{"d_model": 384, "head_dim": 32, "vocab_size": 10860, "positions": "learned", "qk_norm": false, "init_std_o": 0.0182, "init_std_down": 0.0, "optimizer": "muon_variant", "lr_head": 0.00823, "decay_shape": "sqrt", "seq_len": 1024, "dataset": "wikipedia_en"}
MLP neurons of a small language model. Each row is named by its layer, matrix (up: input weights) and neuron, and shows model dimensions 160-287. Each number is 50 + 15 x the weight over its row's rms, rounded and kept within 0 to 99.
After each neuron's rows, "fires on" lists the tokens most often at its 100 highest values on Wikipedia text that the model never trained on; "fires after" lists the tokens most often just before its 100 highest values on Wikipedia text that the model never trained on.

L6.up365:48 30 43 63 66 78 56 58 65 55 68 29 56 49 55 72 57 71 46 31 44 39 54 46 41 54 02 49 47 52 26 60 60 57 47 30 60 35 48 73 77 58 43 54 70 60 45 47 51 34 51 83 62 33 30 28 38 47 89 74 63 58 62 45 36 62 16 35 58 60 35 59 58 57 55 71 52 27 38 61 26 29 55 43 31 65 29 52 29 37 36 41 61 16 48 54 45 57 62 81 33 58 42 52 52 62 57 41 48 60 39 48 38 53 50 38 66 72 42 41 36 49 36 52 52 53 68 63
fires on: "==", " of", " ==", "===", " -", " as"
fires after: "\n", "\n ", " number"

L8.up538:42 60 30 46 39 53 51 36 33 40 56 59 73 53 36 65 67 50 29 45 51 37 50 49 43 73 67 28 51 71 49 53 58 42 54 53 51 68 41 72 52 49 76 55 61 47 54 53 69 52 13 26 55 60 50 58 71 63 70 32 44 56 42 48 74 56 38 56 46 36 57 56 43 25 27 54 58 73 30 71 54 81 52 27 31 29 38 41 49 68 45 42 61 29 51 29 69 63 55 57 40 62 34 44 86 48 45 65 47 34 42 38 43 40 51 53 66 44 47 83 60 51 61 70 30 59 69 57
fires on: " |", "t", " 10", " Cal", "intend", ".0"
fires after: " |", " H", " New", " Am", " N", " 21"

L6.up1291:44 43 40 45 47 44 36 74 57 15 64 66 58 76 60 59 60 73 54 52 52 67 46 70 34 26 52 61 60 37 97 44 87 58 37 33 44 69 45 51 54 31 56 44 55 57 52 41 30 32 74 32 53 70 46 64 39 46 31 53 43 30 53 51 58 19 69 55 52 68 62 69 13 91 51 50 77 60 53 62 72 45 65 80 44 31 64 49 44 39 47 27 62 50 28 66 47 34 54 56 58 29 56 63 61 40 70 53 52 41 67 43 59 44 50 54 50 70 79 48 45 45 34 30 56 55 81 60
fires on: " |", " 0", " for", " of", " first"
fires after: " |", " Qualification", " round", " Cup", "+0"

L6.up416:72 30 47 47 38 40 50 48 77 28 76 31 47 83 19 68 90 50 39 71 53 58 49 31 44 74 48 25 62 35 49 68 47 43 50 41 60 57 94 31 67 67 61 48 58 48 52 79 29 34 55 49 67 30 67 64 52 50 52 50 77 59 56 36 41 56 59 59 65 60 62 47 18 52 60 59 56 51 46 35 41 44 75 38 42 54 52 44 58 45 27 69 68 14 34 46 55 43 39 52 31 50 64 47 59 47 53 49 54 35 52 53 55 47 62 78 50 39 32 49 66 54 53 58 60 50 35 66
fires on: " of", "("
fires after: " one", " number", " some", "^{", " most"

L8.up1074:42 65 31 82 20 56 53 47 61 61 49 40 45 65 25 37 50 61 41 62 54 63 49 71 37 44 48 52 39 38 62 67 47 45 89 45 73 74 49 60 64 42 58 54 43 63 58 51 48 45 31 34 80 35 22 38 64 45 57 58 69 89 36 56 56 42 56 48 64 63 76 51 46 64 37 45 24 46 91 41 47 51 58 28 62 35 49 56 54 39 41 34 54 56 60 50 47 33 82 63 48 21 45 50 77 70 28 52 71 44 50 42 62 63 43 67 49 60 57 56 43 67 65 43 31 30 65 49
fires on: "\n", " T"
fires after: " |"

L8.up28:64 52 25 45 63 50 45 37 67 27 35 58 53 71 59 29 59 46 37 78 28 42 68 70 73 53 55 54 48 64 79 53 36 26 58 45 24 49 72 44 49 42 71 43 53 50 33 46 25 36 43 47 68 14 45 42 37 47 48 64 27 38 55 55 59 73 40 60 18 22 11 35 52 63 39 34 31 43 49 33 74 30 43 46 48 59 48 52 55 17 43 42 63 73 42 52 74 64 70 53 51 31 27 47 68 34 60 70 66 68 58 49 62 56 29 40 67 56 43 56 57 59 49 32 21 53 76 48
fires on: "\n", " |"
fires after: " |", "|---|---|---|---|---|", "|---|---|---|---|", "|---|---|---|", "|---|---|---|---|---|---|", "|---|---|---|---|---|---|---|---|---|"

L8.up1018:38 39 75 77 60 61 44 37 53 46 64 11 46 33 79 74 72 46 52 52 55 40 55 55 53 51 63 51 45 50 23 68 36 51 57 28 62 35 56 52 40 43 93 60 66 31 30 60 71 67 42 57 41 48 22 82 69 27 59 62 63 65 67 50 45 46 54 32 47 60 29 37 55 52 42 45 58 55 69 52 52 39 59 44 35 51 28 63 34 52 41 56 27 56 39 53 50 70 57 61 58 53 36 41 40 38 68 60 27 42 50 40 48 50 15 33 38 27 37 33 43 30 58 59 77 60 50 46
fires on: "\n", " and", "ent"
fires after: "\n", " |"

L2.up1294:32 49 55 85 62 52 56 26 49 39 36 41 29 32 34 31 59 30 55 47 56 11 42 60 80 29 42 66 56 72 53 46 46 55 50 80 37 37 51 82 66 54 40 60 60 33 57 24 52 55 62 69 33 57 53 65 60 45 41 36 50 61 99 47 26 17 36 60 37 23 59 26 70 79 37 52 61 39 68 82 65 44 48 68 33 73 53 48 14 56 36 66 45 32 64 53 66 21 38 62 43 36 43 65 53 42 45 49 73 64 68 67 40 60 52 18 39 26 59 90 42 57 35 62 50 45 43 47
fires on: "=", "==History==", " into", "==Plot", " career==", "==Description=="
fires after: "\n", "-"

L3.up1490:24 48 63 52 46 48 51 54 43 38 58 42 34 43 52 45 57 41 31 51 58 66 22 21 51 52 40 58 08 56 43 36 43 42 51 60 51 28 27 40 55 26 71 24 46 29 72 45 46 50 39 86 28 58 46 57 39 46 74 69 48 48 47 50 49 52 61 49 46 54 53 26 21 53 26 43 32 37 21 33 45 58 49 46 47 45 48 50 47 63 60 33 48 57 52 52 67 36 48 41 50 67 44 23 49 45 35 63 79 56 50 38 42 55 58 31 26 23 46 70 45 49 48 47 58 50 61 50
fires on: "In", "-", "9.", "ings", " site", "ock"
fires after: "\n", "2", "0"

L6.up1500:54 41 16 19 37 44 52 50 44 54 42 27 04 33 55 75 43 25 57 41 44 27 24 22 73 61 61 47 67 66 56 35 35 48 55 82 53 17 33 78 51 27 53 42 29 56 47 41 42 74 58 51 57 90 61 44 49 71 86 47 56 45 66 58 40 32 72 67 39 44 50 31 31 51 71 49 46 64 28 46 38 55 47 57 37 51 81 76 62 48 64 48 71 57 45 58 22 51 74 46 59 37 25 19 44 30 66 46 28 32 67 30 55 69 46 49 32 38 56 55 69 54 56 29 60 60 55 44
fires on: "\n", "-", " Year", "|"
fires after: "\n", "|"

L6.up350:46 53 61 33 42 69 46 45 52 39 79 23 73 40 75 15 60 38 58 52 56 43 66 88 33 51 57 68 70 57 29 54 59 50 64 60 91 24 75 35 41 48 16 60 63 48 75 67 53 53 30 60 69 43 68 44 56 40 35 41 60 66 42 56 73 32 41 57 20 29 67 53 49 66 28 34 41 43 44 37 73 40 72 75 29 43 33 60 60 51 36 81 38 31 65 61 38 57 34 77 40 32 46 58 84 44 64 54 49 83 42 30 56 40 45 71 55 79 43 50 31 40 02 46 30 36 51 68
fires on: " ", "if", " |"
fires after: " |", " "

L2.up372:67 70 40 35 47 51 38 85 00 41 67 44 32 15 25 49 54 51 81 68 43 36 47 47 69 49 78 38 57 48 44 45 51 40 41 39 79 22 61 57 44 48 54 57 54 55 28 80 44 34 34 46 80 50 57 40 12 84 35 77 71 25 64 62 43 59 59 54 66 58 47 65 42 63 38 33 62 47 57 59 59 61 57 58 49 64 54 44 84 64 56 53 34 63 47 32 46 76 66 35 64 45 44 28 63 45 54 61 59 41 53 60 26 54 45 69 63 31 17 46 61 64 39 51 44 58 49 60
fires on: " 24", "78", " 18", "ood", " la", " 75"
fires after: " |", "|", "9", " 9"

L6.up363:47 65 42 47 53 54 46 38 35 64 58 41 38 50 83 43 31 19 61 40 73 34 77 78 49 39 66 47 64 85 67 53 45 36 87 81 30 52 47 50 34 33 51 68 44 44 49 28 48 40 54 77 56 82 39 64 49 35 58 62 50 50 75 59 51 24 43 34 56 57 38 37 38 69 45 41 30 48 59 60 82 42 39 29 36 78 63 50 79 32 62 38 35 32 54 22 41 44 29 47 72 46 22 62 46 43 72 36 63 50 58 57 33 37 65 56 40 43 44 45 60 70 33 59 65 64 44 70
fires on: "S", "N", "===S", "==S", "D", "-S"
fires after: "\n", "i-", " al"

L6.up1094:39 46 28 35 53 30 65 43 54 47 61 41 42 25 57 73 65 42 60 51 81 35 59 64 25 48 31 39 61 53 69 73 26 43 72 72 50 21 44 37 61 69 64 56 61 62 46 19 51 31 68 49 44 44 33 60 38 62 67 36 52 52 61 70 45 66 50 55 53 48 43 35 37 39 47 66 60 58 25 33 24 42 33 47 40 35 40 43 28 58 48 36 31 59 50 50 62 22 50 64 80 45 51 42 27 67 76 40 50 27 62 69 19 41 37 18 62 68 45 40 40 60 35 57 59 62 56 60
fires on: "===", "==", " Pos"
fires after: "\n", "|"

L6.up1042:56 56 26 51 61 71 40 52 58 42 51 23 59 33 70 56 69 52 33 45 34 44 41 61 44 62 42 32 29 61 40 45 39 67 49 49 38 45 36 24 58 44 72 51 49 56 31 16 70 46 30 63 70 35 51 34 65 57 49 28 41 61 53 43 43 28 57 40 62 55 50 49 58 35 45 38 72 60 34 49 33 52 42 38 42 91 65 24 70 34 25 62 23 56 54 56 43 18 54 56 99 65 47 24 41 31 69 39 19 50 43 76 27 50 51 58 46 53 59 46 68 35 46 55 46 67 48 61
fires on: "|", " Party"
fires after: "\n", "°", "|"

L3.up1279:73 42 63 59 46 24 61 79 32 53 71 56 60 42 31 49 65 51 34 48 53 51 71 49 70 43 53 33 46 69 72 55 57 38 49 49 53 48 69 62 42 68 33 52 53 52 52 41 52 14 20 75 51 49 65 39 41 46 37 48 54 52 46 28 38 84 45 24 40 39 44 37 39 36 33 37 72 47 43 50 49 49 66 66 56 47 66 46 74 83 53 51 62 60 44 36 58 76 38 66 42 54 43 48 42 55 41 61 56 24 57 58 46 50 33 35 71 33 67 02 79 34 54 22 63 44 29 53
fires on: " ", " season", " career", " contract"
fires after: " |", "|"

L2.up501:58 55 43 64 71 61 53 58 57 66 55 44 45 08 29 61 50 33 43 29 39 50 21 75 82 46 45 55 76 56 38 55 36 34 68 41 18 36 76 67 55 47 65 56 61 66 32 40 32 34 66 60 34 61 72 46 60 53 43 34 05 59 47 62 39 33 50 44 39 46 56 62 36 48 38 37 65 59 14 23 23 47 33 66 23 52 52 44 54 48 54 62 54 41 88 39 39 58 54 60 68 41 27 11 55 57 44 59 58 77 70 73 35 46 57 50 52 56 61 51 58 26 16 58 61 69 49 46
fires on: " "
fires after: " |", "|"

L6.up1123:73 38 63 80 49 58 47 57 50 82 46 33 40 64 48 44 48 31 60 41 43 68 43 93 59 68 44 33 67 39 65 56 34 56 52 55 42 51 84 57 57 32 43 48 79 53 35 65 47 60 48 49 52 46 50 55 34 48 43 44 49 59 61 81 55 39 29 65 45 51 70 32 33 51 39 46 38 39 60 54 74 43 76 66 15 65 82 59 64 43 46 54 39 69 47 51 40 58 57 68 59 32 55 72 51 46 32 43 56 30 90 28 46 63 13 55 39 71 41 38 56 51 41 26 46 50 78 29
fires on: "\n", "=="
fires after: " |", "."

L8.up1025:54 54 39 60 38 49 36 45 22 43 72 23 61 69 45 63 32 40 51 59 16 50 59 29 73 53 34 62 37 51 76 44 28 27 60 93 65 26 62 73 49 68 37 43 42 37 42 39 20 38 55 53 52 27 44 31 63 42 52 62 38 60 38 59 72 38 34 24 37 48 39 59 65 38 36 32 48 40 60 47 57 30 60 63 41 34 65 72 81 39 53 24 53 53 43 50 57 45 62 47 21 69 33 51 58 74 71 73 27 38 71 35 54 70 69 65 44 43 52 51 45 61 53 66 65 41 45 46
fires on: "\n", " the", " Year", " |"
fires after: " |", " of", " the", " G", "G"

L3.up420:56 98 67 41 66 55 36 40 17 48 40 52 52 29 45 43 54 49 38 63 63 36 47 24 48 51 89 24 47 54 54 62 31 44 22 53 57 66 41 57 34 39 57 60 42 30 14 25 45 75 46 43 78 61 45 48 86 43 43 63 95 37 34 43 34 81 48 40 47 55 64 45 36 49 46 94 65 88 34 64 51 48 43 45 53 55 32 63 96 34 42 44 58 61 53 58 67 49 56 59 46 81 54 41 42 35 30 70 31 48 67 65 73 49 49 47 46 47 52 65 53 51 82 48 42 58 46 78
fires on: " 1", " 18", " 16", " U", " Sea"
fires after: " |", "|", " Black"

L2.up1124:67 79 68 48 37 42 49 57 45 58 73 53 23 14 48 54 62 60 53 66 47 61 26 45 68 58 56 63 61 38 40 66 57 71 36 47 64 71 49 46 79 55 42 79 44 65 49 56 49 60 40 70 45 60 48 54 71 44 78 56 41 33 57 30 41 24 44 11 35 30 56 40 49 14 36 51 59 75 66 33 30 35 41 54 40 44 21 52 54 72 60 22 59 37 43 50 31 58 75 66 38 64 50 44 55 47 43 48 57 44 58 79 70 59 43 37 57 39 60 41 61 56 29 60 40 63 62 42
fires on: "\n"
fires after: " |", "\n", "'", " 2001"

L2.up671:54 39 29 50 96 24 59 79 59 12 47 52 70 55 48 61 37 64 61 54 41 38 70 47 68 50 23 45 68 62 33 57 52 47 51 34 66 71 46 22 44 53 47 82 49 55 65 56 56 56 58 62 45 63 23 59 78 56 53 56 50 79 61 47 45 34 79 47 27 52 62 56 49 39 43 55 43 49 68 52 17 45 46 51 09 43 52 65 63 66 81 47 52 37 42 62 50 36 46 58 39 58 39 61 49 73 35 56 57 68 71 70 68 30 48 70 62 39 76 25 59 56 61 45 46 53 61 45
fires on: "|", "In", " |"
fires after: "\n"

L6.up262:43 75 62 48 63 63 59 50 27 61 53 45 52 54 60 48 23 35 65 42 70 53 31 31 68 44 50 64 36 58 40 50 44 62 41 73 65 21 16 51 65 52 55 28 67 39 40 49 53 44 46 78 37 66 84 42 32 44 52 41 61 29 59 56 45 61 54 69 84 50 32 48 50 26 45 46 42 17 36 33 45 34 53 46 45 82 41 57 51 38 73 28 23 63 49 22 36 65 52 38 42 69 59 50 55 37 42 43 27 74 56 68 35 46 56 09 00 35 42 49 79 59 54 42 38 39 48 69
fires on: "|", " 1"
fires after: "\n", "|"

L8.up987:32 94 47 66 75 43 42 58 68 53 60 22 58 54 73 40 69 65 32 36 37 28 82 71 54 40 54 36 57 59 59 76 73 44 58 74 79 56 30 47 53 56 54 25 70 68 54 54 79 36 48 23 25 47 76 42 59 30 43 38 62 37 42 69 34 61 62 27 36 45 26 47 27 35 55 45 41 56 54 33 28 76 34 47 25 55 47 35 44 29 60 45 50 37 44 27 51 32 78 58 67 36 37 37 29 52 61 64 53 53 63 41 64 35 39 43 42 43 76 49 23 35 22 31 54 43 52 59
fires on: "\n", "\"", "m", "om", "c"
fires after: "\n", " Soph"

L6.up1082:76 51 59 55 32 56 35 68 48 46 69 47 59 67 60 50 61 51 46 34 25 38 50 76 39 46 44 35 66 34 68 42 43 38 69 49 48 68 99 25 62 30 59 66 46 50 54 54 47 50 26 46 40 40 38 67 37 39 39 58 44 76 37 54 63 31 58 43 25 65 55 62 59 82 62 38 63 60 81 58 69 62 54 52 67 31 23 27 43 46 45 68 42 61 24 59 66 59 34 64 58 46 63 66 60 35 79 45 74 36 69 61 57 54 35 62 55 77 58 39 22 47 42 31 56 70 50 52
fires on: " |"
fires after: " ", " 0", "+0"

L3.up580:51 63 44 52 46 49 46 54 34 31 67 47 60 51 57 38 51 44 38 55 39 48 42 29 68 43 42 56 67 37 43 62 53 57 74 57 64 76 81 62 65 42 57 60 69 32 36 74 70 48 46 39 50 50 48 43 50 39 99 69 52 42 12 43 51 33 43 27 56 42 55 38 42 57 41 38 65 51 70 35 31 57 44 39 46 46 49 30 63 24 35 24 59 22 46 27 57 47 69 65 30 47 49 62 58 15 60 40 47 26 36 51 44 55 81 37 52 28 34 57 06 51 59 37 53 44 61 56
fires on: "\n"
fires after: " |", "\n"

L2.up377:49 36 46 51 46 52 68 61 30 78 65 68 49 18 36 60 37 34 45 55 52 40 34 56 54 53 46 53 46 79 38 24 50 36 25 46 44 34 83 76 85 30 37 57 37 63 45 48 63 59 35 53 53 36 29 86 43 41 63 52 69 53 37 18 33 53 42 47 55 40 60 22 41 26 60 28 70 65 62 54 48 84 41 70 61 61 57 53 40 72 44 65 20 53 38 60 39 58 84 62 36 49 73 42 30 37 61 64 51 64 62 50 26 67 62 39 45 53 52 61 42 55 29 63 78 52 30 45
fires on: "The", " This", "This", " The"
fires after: "\n", ".", ").", "s."

L8.up1038:62 64 35 32 53 51 33 42 56 31 38 41 52 35 33 62 47 28 60 48 48 61 64 62 47 46 58 19 36 45 42 45 74 43 47 59 46 37 56 64 37 41 19 53 73 41 66 78 38 60 60 46 35 38 61 17 51 75 49 73 63 47 56 66 61 48 52 22 69 66 19 62 61 50 53 29 39 57 55 28 74 60 55 49 31 51 55 65 67 47 40 64 58 52 51 46 38 68 29 71 54 38 61 34 78 64 68 74 30 50 28 39 51 68 68 33 83 76 62 57 26 68 27 44 71 49 37 48
fires on: " ", " |", " %"
fires after: " |", " ", " L", " B"

L6.up1213:53 54 64 35 69 67 39 31 36 53 36 44 25 33 47 39 26 35 39 67 39 55 60 53 93 74 33 63 68 29 14 80 77 66 47 49 54 48 54 49 35 49 57 58 47 63 61 56 38 45 45 60 24 67 42 53 44 45 43 71 51 34 60 45 42 39 67 64 56 32 50 64 50 53 48 46 66 41 21 32 32 53 68 40 70 57 47 52 53 32 78 55 68 52 42 48 53 38 42 57 56 46 59 50 56 14 50 50 62 29 52 60 47 64 46 14 60 53 59 51 37 63 37 13 73 56 48 48
fires on: "\n", " 2"
fires after: "\n", "|", "\"", ")"

L6.up536:63 51 30 32 59 50 57 38 52 53 54 66 52 48 36 31 36 64 61 41 58 30 54 54 07 47 48 46 47 67 36 54 64 70 62 66 48 39 53 50 52 71 80 46 50 39 62 21 99 49 70 31 78 54 46 63 39 52 84 62 60 64 50 48 40 68 31 31 59 32 45 50 36 54 50 53 43 68 49 47 51 25 40 22 31 71 56 54 22 53 30 68 27 68 57 30 59 24 46 48 58 64 58 42 07 39 30 60 52 39 70 42 48 36 59 29 51 68 33 28 72 80 22 43 42 56 55 48
fires on: "F", "\"", " \"F", "==F", "==", " sp"
fires after: "\n", " |", " known", "-"

L2.up1094:61 70 54 56 81 53 58 45 54 57 56 48 45 45 39 60 47 39 42 31 50 55 57 74 49 45 29 67 35 45 74 76 51 15 33 61 15 51 43 38 30 21 38 40 54 57 62 29 61 59 43 61 51 69 47 75 99 64 59 69 31 76 31 42 51 58 25 65 58 43 59 28 51 67 55 20 22 54 35 52 63 65 48 62 54 57 62 50 65 83 53 55 38 22 41 42 48 36 52 31 68 35 47 80 67 64 43 55 57 28 73 37 14 60 51 44 59 51 67 34 29 55 34 58 54 25 66 26
fires on: "==P", "==S", "==C", "==B", "==R", "===S"
fires after: "\n"

L6.up1020:41 45 36 67 22 76 36 55 52 67 62 59 57 45 26 34 63 20 42 44 30 58 48 58 73 67 28 22 60 37 48 60 25 30 61 52 63 55 48 37 59 68 45 64 39 53 60 25 43 72 61 90 49 06 61 54 66 75 89 58 71 51 37 26 49 48 20 55 65 53 52 35 24 53 85 60 63 46 73 50 76 37 38 57 52 59 47 43 68 47 65 51 62 71 50 55 57 22 41 50 59 57 51 56 65 48 54 66 67 68 43 46 46 47 72 50 52 26 38 48 74 67 34 45 55 63 41 56
fires on: " of"
fires after: " one", " number", " list", " series", " group"

L3.up1227:53 59 25 38 61 67 48 50 32 77 68 69 41 54 41 52 62 71 99 64 50 60 64 33 66 40 33 68 55 42 37 55 52 58 81 78 51 28 35 74 80 68 59 32 57 57 70 48 87 47 56 28 37 79 43 63 61 52 51 53 33 56 56 50 28 56 35 41 24 57 47 22 59 59 09 66 59 58 60 47 45 19 18 49 73 72 66 62 52 36 36 51 34 13 29 54 41 29 25 68 49 49 37 54 55 51 30 64 36 71 63 78 40 65 38 52 58 38 66 47 23 37 59 65 43 52 60 63
fires on: "==", "==C", "ella", "==A", "|", "\n"
fires after: "\n"

L6.up1295:54 53 56 69 47 54 51 25 41 57 55 47 38 55 45 35 80 36 46 52 41 47 52 62 65 80 26 36 42 56 28 53 37 60 70 56 46 46 68 42 50 54 64 31 73 64 53 52 50 62 50 70 42 16 28 57 43 61 33 70 67 46 38 50 52 42 57 35 45 45 38 43 68 37 64 59 48 77 38 36 30 31 28 45 50 51 47 48 52 64 41 62 47 48 31 79 64 47 47 53 61 85 83 60 48 29 53 45 55 35 61 53 41 49 52 35 42 35 36 39 42 63 60 61 59 67 49 49
fires on: " |", " 4", "\"", " 5"
fires after: "|", "\n", " ", "-", " 4"

L6.up1120:52 47 40 35 71 40 55 31 48 46 50 63 28 28 67 72 97 56 50 38 49 41 52 64 26 41 45 52 53 45 50 51 68 57 38 45 49 36 45 46 49 49 74 25 40 34 47 32 63 41 51 62 58 67 40 52 56 81 47 62 54 48 79 60 58 53 41 24 45 22 36 39 32 67 43 61 53 92 37 34 46 34 49 56 17 57 67 66 31 79 55 41 48 39 40 49 65 50 59 57 58 43 55 49 66 50 15 72 67 55 44 52 29 58 41 34 50 88 38 23 37 56 42 65 58 57 58 44
fires on: "==", "===", " ==="
fires after: "\n"

L3.up795:56 53 69 65 39 58 62 72 08 46 60 47 55 72 42 48 56 42 65 66 41 27 60 70 10 58 47 47 55 41 75 48 63 35 50 50 52 84 64 53 70 48 49 42 69 31 56 60 66 35 55 47 66 62 45 43 58 52 99 52 70 37 40 38 48 51 48 29 37 34 40 63 41 38 41 39 27 53 87 41 45 48 76 37 66 40 46 42 53 46 56 54 52 46 44 37 47 56 89 39 29 47 60 44 56 47 42 55 72 62 37 64 67 60 56 51 49 41 57 57 51 66 54 71 27 33 61 20
fires on: "\n"
fires after: " |"

L3.up1090:46 85 48 84 50 63 45 25 34 53 58 62 51 37 45 30 46 93 45 59 65 62 64 59 25 44 44 66 47 31 68 27 30 65 57 47 64 50 51 56 60 37 46 59 75 54 44 67 50 37 44 41 43 29 18 62 53 49 21 64 76 57 42 18 65 39 61 59 67 39 65 26 40 77 80 53 61 41 31 52 29 60 57 65 34 40 52 46 32 40 73 40 68 64 44 45 44 58 67 29 59 42 60 50 59 26 51 66 22 52 25 49 38 46 32 64 64 62 77 51 60 32 42 23 57 62 55 64
fires on: " The", "The", " This", "This"
fires after: "\n", ".", " |", ","

L8.up37:61 77 11 40 44 37 38 49 53 41 50 49 61 53 52 80 36 56 64 28 70 73 48 66 45 66 34 42 73 59 52 47 57 50 31 49 62 56 42 69 69 39 55 54 33 80 36 35 13 43 48 47 52 42 63 57 55 67 48 74 48 53 61 71 46 48 57 75 55 46 53 20 59 71 72 33 52 36 36 40 42 64 36 39 37 50 36 51 35 54 57 41 38 59 39 70 42 59 77 74 28 39 83 66 61 55 64 26 34 42 58 34 69 22 62 80 56 44 69 62 35 47 55 71 64 52 56 37
fires on: " the", " his", " early", " her", " H", " second"
fires after: " the", " in", " of", " for"

L8.up909:52 40 31 48 67 40 35 57 58 46 99 31 57 43 78 62 74 46 47 30 48 58 69 58 78 45 44 34 67 43 83 52 49 51 59 55 26 56 43 55 35 45 56 55 27 53 47 52 61 31 71 63 56 71 59 61 65 46 55 78 67 74 79 45 33 38 30 60 66 35 49 55 25 64 50 68 62 68 57 46 51 59 43 37 57 51 47 09 74 38 46 40 52 30 58 56 51 47 41 81 72 14 26 57 46 37 73 60 24 60 56 33 40 64 63 25 38 46 75 45 28 58 28 56 70 40 76 52
fires on: "B", "M", "c", "D", "T"
fires after: "\n", " '", "i-"

L3.up853:28 41 60 48 48 60 49 75 63 54 70 58 55 38 53 49 65 69 57 44 41 48 36 44 70 64 23 53 59 50 44 41 64 36 34 40 48 72 65 59 45 68 50 44 74 42 49 68 25 41 51 63 54 41 75 48 54 43 53 75 59 46 38 43 40 45 59 58 78 38 82 54 61 12 51 55 65 43 48 68 19 49 45 45 34 56 60 52 57 56 54 31 54 40 48 71 55 22 87 68 51 77 39 52 28 70 71 50 74 40 45 63 58 49 37 67 40 45 50 38 48 48 48 41 34 52 58 55
fires on: "-", "|", " from"
fires after: "\n"

L3.up1381:85 25 60 70 84 66 54 86 67 43 69 24 41 47 46 46 20 54 53 71 50 32 41 57 58 49 61 55 37 45 53 40 23 41 37 54 34 48 44 46 57 59 47 43 54 26 49 39 28 38 48 83 67 64 60 46 60 64 19 37 62 40 42 46 44 55 49 50 35 46 59 39 40 48 36 50 49 43 47 34 49 47 49 43 38 50 54 51 56 88 38 56 61 24 41 38 62 54 41 56 53 54 51 45 62 73 55 85 28 47 65 67 52 45 44 51 44 54 63 36 59 58 28 45 49 48 51 40
fires on: "=", " 1:", " 2:", " ;", " FRA"
fires after: " |", "\n"